Weights of a small transformer language model: 18 layers, capped logits.
MLP neurons of a small language model. Each row is named by its layer, matrix (gate and up: input weights) and neuron, and shows model dimensions 16-111. Each number is 500 + 25 x the weight over its row's rms, rounded and kept within 0 to 999. Numbers have three digits each. A neuron's up and down rows have the sign that makes its largest values positive.
After each neuron's rows, "fires in" lists the words (lower case) most often at its 100 highest values on Wikipedia text that the model never trained on; "fires after" lists the tokens most often just before its 100 highest values on Wikipedia text that the model never trained on. A number after a token or word is its count.

L9.gate210:495506479521474535523491525520462478472491523500508518467507519506525527516488484398498495478481496514491483532499467485495456487530524513462450467548462522495476534544531519541498560514510554524470465500518454521520509529517463513493515512520447523506504466499500525485514518486444480547
L9.up210:470507498481506540492534523518511521511462527520505490525518516508494476500466512512510525508497501507503571523524536454505441525492512507525493461481486505460495566466479497462481504500504521501531523486494495479504511522538512503492492470516530534550503530514504547509486504476491497435
fires in: "as" 19, "since" 13, "of" 10, "so" 9, "addition" 8, "like" 7
fires after: "," 19, "." 16, "\n" 9, " As" 7, " In" 7, "As" 5

L13.gate97:486493502500464482495529490496538535507525498490494507545509491541508489513513493474496487495461449525480491505528499504533483475548499511471520507496525492481530455529522497503455492583524536535488515521485498514536495518536476474458503487504512530564546494502501509477481485498460495503
L13.up97:485503518552499438498502482485516477525518447505482504494497487512500514474506503474514534523484501473494471510493478497533465467462525514462523498539482467466524505543477450473515486526445486507483513548459457544506476505530496493493503457504496507485546503520451504517513456461477465448
fires in: "first" 34, "his" 12, "last" 9, "best" 9, "only" 4, "one" 4
fires after: " his" 24, " the" 16, " made" 11, "s" 7, " for" 5, "-" 4

L2.gate13:476496448510464541488490468515553479530502464513472502481452481536479468516553510431498480540515474518482496516509494521550518487530518504519480486492488501509505537517536501473534552570533504508509492532498442516479476492500487497522486503482489514523507459505486504481488510502518485501
L2.up13:504495450488498480521448481545521461449471487524501455539485507524495480501557521473498487488523478495459509495528519496529481545507541462474532554490496471528493525500520469480550517521530512526531491497485436502477528513482484507521481483481494492517537472500537510467469481488528520506
fires in: "first" 43, "most" 17, "only" 8, "last" 5, "best" 5
fires after: " the" 82, " The" 10

L5.gate447:467531497441527487473544465486526558496479512505498500532508540484509510466532506542474486473508485521505523529475513501501516479511500475497484511494496508507457494501481543496474482515482541541504477480490496520467512466492492526514529495477522486523489495508517515512464495513489494486
L5.up447:494473497473484513499503531455514512528513480474458515566471456471458467511468465502454443462498494534474506514482489455524486470545547529504541479489475495486506485486477485492491510499524500550504455515445506486484526523496457462501553487480504510547493509476518517464530522451496511512
fires in: "1" 62, "2" 8
fires after: " |" 40, ":" 6, " Liga" 4, "," 4

L2.gate446:504492449464491494489511519526521451515552472484436518486471515507513487498541489518524526500536527522454519460521508535533532509488528504506461470545476530475486526523472513522522528537517516500524472525477552520480500483497482496475507496508469545540466485536514513488514480503497482483
L2.up446:485481484453544531546510508512528446523506511517485486473505492512506531483525484506499461517504483500510526485480486483515473492559529509499510511496503544479458485480516478507522514500528585465477488484509498532484477474495458503490476542484491541527500480524482495489478508504520498532
fires in: "other" 21, "company" 18, "two" 17, "area" 7, "film" 5
fires after: " the" 74, " The" 8, " his" 5, "The" 4

L2.gate157:514480497490466524535502509509516471512513504501487522494469479552488540522507501493507527546518550487486510464490497490536497503517537505515553538458458498515506499528468479512518519517482477555512509557499476498495487513496523559507479523426521470503500479522480496513494497535440488524
L2.up157:510478472512470486495526526500491498507530524514472493464506484477554524481525501509482523482533521485536516470514470482536536495527543505519530528459507489501513498502478484536505498507487525527468487528503506555519486545476468483495494495534493498468525474490477499456482449557458535504
fires in: "s" 67, "its" 17, "entire" 5, "possible" 4
fires after: "'" 65, " the" 9, " to" 5

L3.gate170:487499474493491482505521467517494438486487534512495451485545458499453505498487471524496459500513478510503517486483528487467498541447511484477500550500497484568506498531524503478488488492502488552493494509481521489535517459469506543491544535520481509475544519508480505465441470477493496494
L3.up170:503532499498530516499497539480494530485531462465485511502488529518564529490491475480502555490474528465483506540524466518486547526503473508512562502495485475495486471525457531576547504510469486488530491480500491488488494484545508473530489489514503479526485518460559527510521516458497537487
fires in: "s" 45, "into" 5, "alveoli" 5
fires after: "'" 36, "’" 12, " al" 6

L6.gate204:485512495532517508522533493495475461532500498455536512533509504513495511461495554502509473503551525528508484490454467498488485481543485547542483505505497482511479551523528469490486507451490503499479504495495529500504510500516508462476513461504523477470537513467581485511532493502446500497
L6.up204:489507509471494518494490494505521508496475518504511503565507490500504508516475519493456457520522464494500476539521467522469449470512457489476501515491536456480478510547503515539490492521480522490527519488516506484456518500477494504473511535479497491485545523463507515486577495498456482453
fires in: "t" 31, "i" 28, "s" 21, "re" 5, "m" 4
fires after: "'" 52, " \"" 11, "’" 10

L12.gate290:497478476496509499527548520468460492516495505472473500517482484499539486422487505474493536514511514526512509521471529518514495500513494521533453586516477476515509491516516495478477504489483477504475483510498519448452502515458492500545526520507526515517509477517505553486529511525497526480
L12.up290:481504552494499456512459530452445488500481484483514495495518526483541511495519496466529476450518504520494511495493463485525493494482456513498494478477477421464522458489512485513533549525513522453471480503510515521475487491468461539511516492492478495503500529483505497490543489508534535467
fires in: "of" 54, "the" 29, "are" 5, "among" 4
fires after: " one" 37, " of" 28, "There" 4

L2.gate105:492498479518512487494469517535498476464490487480528488475507514488516519490524533518505505526518445504493490505497487487516527490488530549503528555495491469459487493524498505505512500543507486484525469522511496474485536493499536532508511527540539528488539472551484520490525488518528514516
L2.up105:497464487487519508492484546541495435479462522409512532491457510463490496479532502540510509538531476504482489509515493487519501502471525497473509508494447501517511512534491452499519541526528459496499489521517478486496508472492491530516504532495513478518538454499536495473514509516514493523
fires in: "the" 75, "s" 8, "its" 8
fires after: "." 24, "\n" 14, " \"" 10, " (" 8, " in" 8, "'" 8

L2.gate100:496479461464453518504479493509513481485551534487471461486490502460513514499539522523518484528505504530474494478504508493484531452510513481517516495559496475530532519506521492465504551484521491493496491473480528506463500426506505540529489487495506497485468488533460479505462479526482503513
L2.up100:467494474500535491528531568537539480477474526500510478465480520498523501491527524510491516471526450494476503511525482505450460481486519473511504522525471524484503457476537460475482480535491515517503492519533524512495509487535493498522520487512549500561450498491506496529490519525470528482
fires in: "he" 45, "its" 38, "she" 13
fires after: "." 61, " for" 5, "," 4

L15.gate439:486461476512494468472462477509475474524514498504532498470464490514490499508515485490491537498490494501517500515475533488502520438484458518525494523473489487512497484504485498502537510492535448510488485527559508497484542539428500461511498531551511489460485475512478501478545556538552508536
L15.up439:467506491544483533522504479510467512479517486523503511460528487533483536485543491462539527468533480478540464488519518457569491503491505537514525522445478495505514476500480481480542531506522506527436475514559492525492560551463508479498509554527495534488522510512503461498509521478500494505
fires in: "the" 69
fires after: " in" 26, " |" 16, " at" 16, " on" 6, " near" 5

L3.gate200:476504484473504491429501526500524534484518483466491515503553505484485517508546510509487492504536480502458494518441533518500513515516552489510460521502438513508519537518479518498467460524482498518487493481524517540468494481524507517497527481495522551474485461516490501477505517525486514458
L3.up200:500546483538521476514466472510474497466520468506524489497484503529501540496486488474513543520502455514516513504477496474466539507491489504501500487557540507470528489485483549539506508507484446528489489503497516457465465460452495445482506476451499460505499511547555493492499468516537477516
fires in: "be" 76
fires after: " can" 21, " to" 18, " could" 7, " would" 6, " may" 6

L3.gate267:476503518517523505500502480529516526491499484490493493493491480507483492520452471475533495488520489514480503505552500519498481469483501503526500543499470532505540518516485514522486479488519489520487493504492496503501544461483516528485535534483450549405524487516480480487498487511498508446
L3.up267:483506444492521521508542512458525494496520496469469465516478508505531518439542515490511547517518491471512505512528508505538482508455488491472524507498510484478524455504515520468486555502471531505516488501453547537474499523500528465486499478510516514526533550494523531488523518478495491496
fires in: "s" 59, "t" 19
fires after: "'" 75

L9.gate177:513515474502467518508481462502529560516485465486498516494520480475508500527483491515496511488492477503475478503480507501534520496477502482493499461500518488503497491494508506536532525502518502488487525514538509486482510468452473448490518500484523520510474481498474538467459494557493517496
L9.up177:468537505489516504519481465443503511467506541504493497555534483538482499517497489497479507533538501536482511532505476469554535503480438488521487511499493511515502496471527476517489512483510484501524519492475517519542495488545486453515503495463487519523504477503513467469507463518505498505
fires in: "0" 55, "predators" 4
fires after: " |" 54, " Pre" 6

L3.gate358:512500500484534484487492501505468491522493475486460487531498478530464507485493487478508494518497518525486494500425464543535485457487519517452559486497456509500465505481506507494492501513508503525490496519489501510511513531504492529479498498514493504495497494526513521459525476507461504482
L3.up358:493522494469506499503485497498477509434473468472507503482518492461525541517516559494507508485511487525492509509465497529548464515488478488504523501492509508482517503486562510484451518463512482530493488554509516518490551472515518504453505545458450512489556496502489512516436503504522552551
fires in: "on" 59, "upon" 7, "at" 7, "before" 4
fires after: "\n" 44, "." 19, " the" 4

L7.gate228:463552514477479504494497482505488489502494499493484467518439509513498463455495489498481546493521464507501459499460485487494502484506533487519524462510528455511487501503480517429476526449515484485473524495467500468474523482498509522516488491469520517513463493474509495488520454537480474509
L7.up228:507589507490458491511488525497494459564508499528460533498458517522493516490508549476479488527525512482462473466502520485521498495504497564451513517506524456528534532558498500463506512501521470517480491506500475512506483502498468494522503524482524482495502466482508525476516492533506495477
fires in: "he" 45, "they" 33, "she" 13, "we" 5
fires after: " that" 19, "." 17, " where" 7, " if" 6, " when" 5

L3.gate343:479446525490517507514522487471498490485466488482497466504492507473476472472493481499496495471524501459506492547495464537498451492490485519547539517488482481508509504554480470521515520479462495478505530484501502479538503479484458563484471499518488459502540528472547501478501496496549515523
L3.up343:500447480510485516507490529493518466563524486500483487496485505486467475495512507502464490505501523503509538478499498514484510497525512509554525528479446505514500447492515489528482496451491532520509537491467494448505505485516474510496490493518506467461469517481487488496473477483531523482
fires in: "not" 37, "t" 31, "just" 9, "never" 7
fires after: "'" 25, " did" 19, "’" 7, " had" 7, " was" 5

L12.gate385:521495533539537518529525451502479505491483444532508491504476485488539529497524520514493492505522467503501487487522506504496491483476520508528563504537472496532480478585493483481515503539520517494491494517506503512519484549502491507497500491540540499424491514544491533526480486475524510553
L12.up385:490517551508501518494526483496527491503557472484490496532510486501546481486530474536505520460508452511486548509483528495486502496505514482515535525482466482490476501575470480504542480496503509530508554490528510474510520549451484518497477484453490467500506477467472480506490480493479501554
fires in: "a" 42, "year" 12, "new" 4
fires after: " a" 19, "-" 15, " an" 8, " to" 6, " was" 5

L6.gate108:497482451511478481504499494512559491490481489500504485534499537474505530476512539482518540484488520541482531483450518503453512472440494512602514428540505484500474499510488509510470503465505508516506542498468476504465542514514488435485496506478519493499487487508488494480506477520514528515
L6.up108:495542470516506486515505509524542484495467530533474505525482499470459506514514466508474499457485488519514466517478490489491472533472541481419502463489477524519494512497516530423480557541500464499514511529498457481479495489527529504487505490483522495510523485502508513523466505530526442498
fires in: "it" 70, "which" 19, "they" 5
fires after: "," 46, " when" 6, " that" 5, "." 5

L8.gate16:497469481520545491534525489469496486485479458488528490473482501528465513487471464487491473516496485540456502490488476488551509518496490513509516504497515513514521506539527517496514494508483474475548503560541534468518475481512502533487505510525495469487495459531522490457509488539495514497
L8.up16:462533546475482494500541474513510476532477540504531495490489574479516469461469483465489498533506513529505522503503526490516501507468480499495484473513457517424525506528533526532471491497468500467477482500506503520522518480531547510514497492474485471479507496487469507450511470478522465536
fires in: "s" 25, "t" 11, "world" 11, "c" 10, "not" 6, "m" 5
fires after: "." 60, "'" 7, " |" 5

L11.gate252:540506504466520493499495479494509508513514497466528481515442523472487479479491507464552489497502510531505537499531510529534487504530488474491511482480554500533505518487490511468471461504488496529466508484494552472475497529488498484455529487465473491477483478511552546475528481477509480527
L11.up252:530518536502523481457519532464446498491511530482512513466484512485506485503488544474523503502570507496480495519533491505482473481542477513478484466476487497471486511487491491533475503474473564501508479516474480511537515558437460510490480514511520510505515510462525484535428531470524486538
fires in: "of" 74, "school" 9, "among" 4
fires after: " one" 39, " High" 7, " many" 4

L12.gate60:502524479494498519512486420526482500522498527503472480499539468527493504494487454506495523497489520490507516485494501451524495515492537471533519442540480525537471510530464503489495477524489495521514418526469499515488503479479531464511511461493470495468518506477535477505439475516526512516
L12.up60:494508499520506475497529512509488500493470523516460471499529508491508513531492494490508512460544498505520519534496508480477518528473480497537502458502550505473497512473508527466475470492470501497492460485519501473443514516499497476499518443444545518476486480475551466494506491489525451531
fires in: "a" 40, "american" 17, "former" 5
fires after: " a" 22, " is" 13, "," 11, " an" 10, " as" 10, "-" 6

L3.gate311:484526500519517522478496527537503511446514480568479555492552496490484497512467503476515511544493482486470526514504510461485521512512498500515467519472521519531487537510483495481496482478534478518488512481575465474480513506552547497490477545476530494499496511516545490456500534503504459456
L3.up311:520506539478523484526524492464498509461468487523523518502498459479488487511490473459520501464507499502488527487484482477480499481482510463510527494508488489492516543471509462492505542499514495500530493495544488483496529435479489523526448482472484476492459506491497520413529532497458505486
fires in: "however" 38, "but" 18, "though" 16, "although" 10, "very" 4
fires after: "," 40, "." 27, "\n" 8

L12.gate305:501484438502495526479484461536497509489486519469456439492507500487477495495481508484500527490477530490518528525527499459476471515478508502512526451491519474504450506491495498519479475501459457507537515513512516478471462472530545514482490549544515501462499501495466528533535484487501534534
L12.up305:482479554537479524508492539510504497523493514526509563488522467537512496504528532514484499481481543484484503518489491461502485500480514498509517511495445530511522512479522512504525486461519449506526473543504498470504506462481474515478470524469438469545470503518451478530490477494527468526
fires in: "born" 42, "jody" 14, "jayden" 4
fires after: " (" 45, " Jo" 14, "\n" 9

L5.gate3:491478493466499471518489511464509457537517480468532487477486512512521491493519461439499468516520474518535471487491458499500515502488503505459471513506521497484494509494498533544507508482477488534514559492462506470481511511471500505482536539501492485482519525538513524517487519491483475460
L5.up3:475511506501464479493456535505492478463513485492519531497467491504487481461495447455518471517539498522468481515499530499488428487535515554455539478479506494467523519506489529498517529548467488520526511560508559479477522470504455486492508486496495473539519529550466519507469506496499518459
fires in: "university" 22, "title" 8, "championship" 7, "academy" 6, "cup" 6, "kunstmuseum" 5
fires after: " the" 45, " The" 5, " Kunst" 5, ":" 4

L9.gate324:492529481494517472509465494510491518486525536463493509489534490540521530490474472532528521529488459509489491521535523497483471527494513514512510505447463501510483473501496511452511494506546516499475512512553519508525514505527511484510523513491494491484517543493536589493511496535490513511
L9.up324:524477437482488487511520470542510461497532507542514537543484502506507515501506515489488481483484505536480485488469502489479511516568547482506486467517497497503499496506542484542512547469533495544474532496502493471519501536534501554495509449456544501554493509522519546512486512460490491493
fires in: "he" 88, "who" 4, "she" 4
fires after: "." 60, "," 9, " footballer" 4

L3.gate288:517507487512475476530484480474453491479486518484540518517534524535506562486452473544489505515504481519520527507472507506537493502458485491476530497551499478488545474518504493527484501508472447515542480476529491475477502495524478515505469502500518516545488507458483553536432468483497482512
L3.up288:518484485464479500532484474491462504490462491459515491528466516494505528490516499489530499453469495526491522477470498468502495496493495439454460486499506513515513467551513474513489521515521518496479555489515452455468488509500495426488481498487513530505454512492485508493502518512468486528
fires in: "born" 28, "an" 13, "she" 11, "it" 11, "a" 4
fires after: " (" 33, "." 15, "," 10, " " 9, " 1" 7, " is" 4

L6.gate182:497445556513512459493464528504496505482495517509515469514493504505443516495514501534501483500514488495511470517523523488470481452470487519486445508478481498470536521478517491480447499517483526491488536525479527495521505516535498503515513520474518537499520437536498506486487500499517532502
L6.up182:499500490509541479522514496533486531456546504530574488436531522503518565513465498528517499519505480480508493497483497493494500509487506497501499486512515522506491527527468558479484527507531530484468512481499504471536496506531499526489520526482441497520507511501526512524479474492513460503
fires in: "in" 29, "on" 19, "for" 6, "towards" 6, "made" 5
fires after: "\n" 24, "." 22, " a" 10

L5.gate206:527524477480497463473509495524494427515487479521453469411462520506534532483485491541492500485483530519503488506490555464465528485518523508494492495522499507460508501496512512448514501486490510518475511508461482483486518459471504474474485472470511512510500529528524494525506468461488473500
L5.up206:466482475523532504495497484474489512514488485449500547519502479483450475526444475491514548530548482491460509534513498490450501467519528547515460480521497501484518494494454506496513483501470501462472507496476489492463519512468479476544488532523528504457494512469509486478471511499470494481
fires in: "film" 24, "series" 15, "show" 5, "family" 5, "group" 4
fires after: " the" 29, " The" 10, " his" 6, " Television" 5, "s" 4

L9.gate368:522487474515486513539456512530486483487508494507495501517510497497515480504481479497484497486466434500517455543477493466471490450518517500495519483517526518505491489482499478494452549487532491501525508547495473462502479512524477503447496475464490550533474449503547486477512493497493426490
L9.up368:483451478530454472478494473468501456457540480498534513495498533481468454488478464493484513514508526522500528513498499500494470481517477497492466536474480535523505505451506485463472503446512466531503536525532477492482529507489511490504454496495544544536494476521506477558518509491453489525
fires in: "as" 44, "so" 14, "but" 11, "because" 6, "that" 5, "april" 4
fires after: "," 47, "." 5, " so" 4

L7.gate203:484524496547465489500515503491507540482463461507517462527511500506488517469473481518517487494545529508537494542485495494512490504514521521509493493540505464521508496500539502486525515478542530498500542539513512459504491532542513508485534501516501541523503479467505494543489484566502513422
L7.up203:498502523489518549488483516471482487509517517483489514541483475501497471516505493545501498501518522447500563510487531468462474481461476508496479506475459485517541547505500517548508518506497497456480508542462541467485524505481493506487516522514534491513524518504505461498501519459470535524
fires in: "and" 73, "even" 11, "as" 8
fires after: "," 52, "s" 9, " well" 8

L7.gate329:471507466492520453481518469544490540463505499510500457536494502496520481510543479464492511507498512494493547481504513503451509474503514491486535466520474504523516518494513504478475507462496475481524472520501474468466561502503488482500482482451514528502460531543501493507490525546475508548
L7.up329:504534506525491445458459491534518480454527526489474504527512500544469529518437496533459485472525508484474502533456517451489511515493493500498486530514482487475488520549487497460484506506503509537478510480568484462507507496513536504514528525464502523462521484482480506486494493545511503509
fires in: "and" 81, "then" 10, "later" 4
fires after: "," 31, ")" 13, " and" 13, ")," 6

L2.gate247:485518485471465491501504510516509455513480505509500517520503510538538487494547554494523486490506499534519504545516536452489514467492507481507512472535497483506483534512538469547508584549500465488500521478514483546449475496508491482518545516488463548529495485463483471535490470511479465532
L2.up247:484432509490527478499509499539486544514490520489547511486510522509488447508495491487503470479519529520513486522496525514522507465468523508484485453495498507471527483445537510517480546492502505503509492494480432502474493477486489491493522505512488490520562475526522542487506503495490478505
fires in: "station" 19, "company" 14, "show" 6, "building" 5, "village" 5, "district" 4
fires after: " the" 69, " The" 19, "The" 11

L12.gate15:503476499508512450481564508491465528477442495490511489499537546546477503478513474464501519495511524525519471533510457530510494462489506488512509511494514531456500510488474528463505490522505475505515490520543507504485523501483528471513526489484528547497466494518469508482504506532525514469
L12.up15:463496499493493512510518517520516498554475503486486538523474524492489526472469474541496529541510531495460487476495481517498467525526494475481464522490519496491493500518517468542492506533490562472495519493478495538462517498513488499531514496509486542536528552494478540457482473485472461515
fires in: "of" 25, "the" 15, "a" 13, "two" 12, "three" 8
fires after: " one" 24, " of" 20, " the" 6, " was" 4, " is" 4

L2.gate271:481457478453511494501506455502489463473496512468482482489519475521509518516504509506503476503483500503494537508470439515538484478495487448448490480495476476482550495542523535538517538540482520520494495514526489483476503525471482470518482510476467482526484483484493527513487430491498488543
L2.up271:463505481501502504522461500535507482499482499487466499485497496494541498502549476515521473484458504528502494476480451484489513485492490473481487485475540485475534501546536499550555481527450487498504520485499458516518518494513540511496506431519531533519487487500508558536462449484494461541
fires in: "first" 20, "main" 14, "primary" 6, "lead" 6, "central" 6
fires after: " the" 31, " a" 14, " The" 11, "s" 7, " his" 6

L11.gate104:491527481518518527538494480562512462481464511509525475534540533499508516537480507532490537469512490539518494497531490468517539502462483536521537478503491484539547478515493522495531528510519459446502507529484491506504510457551490495554534510518513510501479506501509517498527503522504507584
L11.up104:476521498539498523537523444501479507550508468507472483543568547520513521531465456478513497490525499491467496516490517495502465481506529531507510518537518507458469492462468469487518495501537469527500491517484483484500546492513519486525515497555516457515530447508537493522468493502462503515
fires in: "at" 35, "one" 17, "this" 16, "that" 9, "from" 4, "which" 4
fires after: "," 21, "." 21, " At" 5, " at" 4, " (" 4, " graduated" 4

L11.gate165:467501449488520506489527459527498500482491459460449492495495494516516511529523537487475513533540505516524484551510483494512535528468523497523481523462483475504491515511540480526506516518496478493497481560499461554489529493489529525460499507500505505524496501515538527550516569513482529504
L11.up165:433510526489499500504511497461491503431467503512520481545539475513483550516507472480504513503541486500523488485528529484524496477516480545505509520498514477495494491515511515509525460507499481470478494503500509498460545472464522490523465534473522516490483551456490457503477498466503501458
fires in: "the" 88, "s" 9
fires after: " is" 18, " as" 15, "," 12, " was" 10, "'" 9, " became" 4

L8.gate370:485496479468518492474532452531501493480511465483481487500546495542488509472476472514456479507488507540499524492472519527477541451454476492506519496501500471543529534498496456503526512431502476470455497493503511431522494537492501498490485502470462532482507499519530469526505505521523526526
L8.up370:455514479483495510477475478460550505506542491488484478563479500531475501483514541502498496480479493498555525514485516459476524459560489491486497509492537477502509482499542483496517498515523524487500495516539543497446494528536485443519530539510478517546512488474493539499498487482477533517
fires in: "and" 61, "also" 9, "later" 4, "specifically" 4
fires after: "," 56, ")," 13, " and" 9, ";" 5, " (" 5, ")" 4

L2.gate161:552516470522489511507529504493467503513497543512507509485502463498541508501511465537457469518481473466518479472508494526527524479475504521449527517459508506466542498489510543468466498477496487499476488526523514445518522505492539522495494528494507472449527493479489476503431479541508516500
L2.up161:481511517475546539502509507495502535487478534508523500500505462500514532500538517493498528472499515455485530546458517515531477482468504464489485493505498578470507486545518497488504474502486497529551461515526515514500510496506479512492518511488496504547533505497509541508473515503462497539
fires in: "in" 70, "to" 15, "on" 4
fires after: "\n" 43, "." 30, "-" 11

L2.gate296:518502498469519508487489527449528485532474478483487453512537484455480480495469520476440549487473485501521515472513475496483509504506544447530524462483503462491494492521525479491502477490473507473494536483516469530547499505506510508477457481481506552481464494499496495527477549521536539495
L2.up296:533487509459496508516474474480543484500507529515491452525524512478457499480499506469508530474475483527478535470516481454501487499486488487520501496497483506486466490522485508498466540471466497504499530494530446510503518494464518487450547483476516488510553495530495495480479507462546494467
fires in: "0" 96
fires after: " |" 97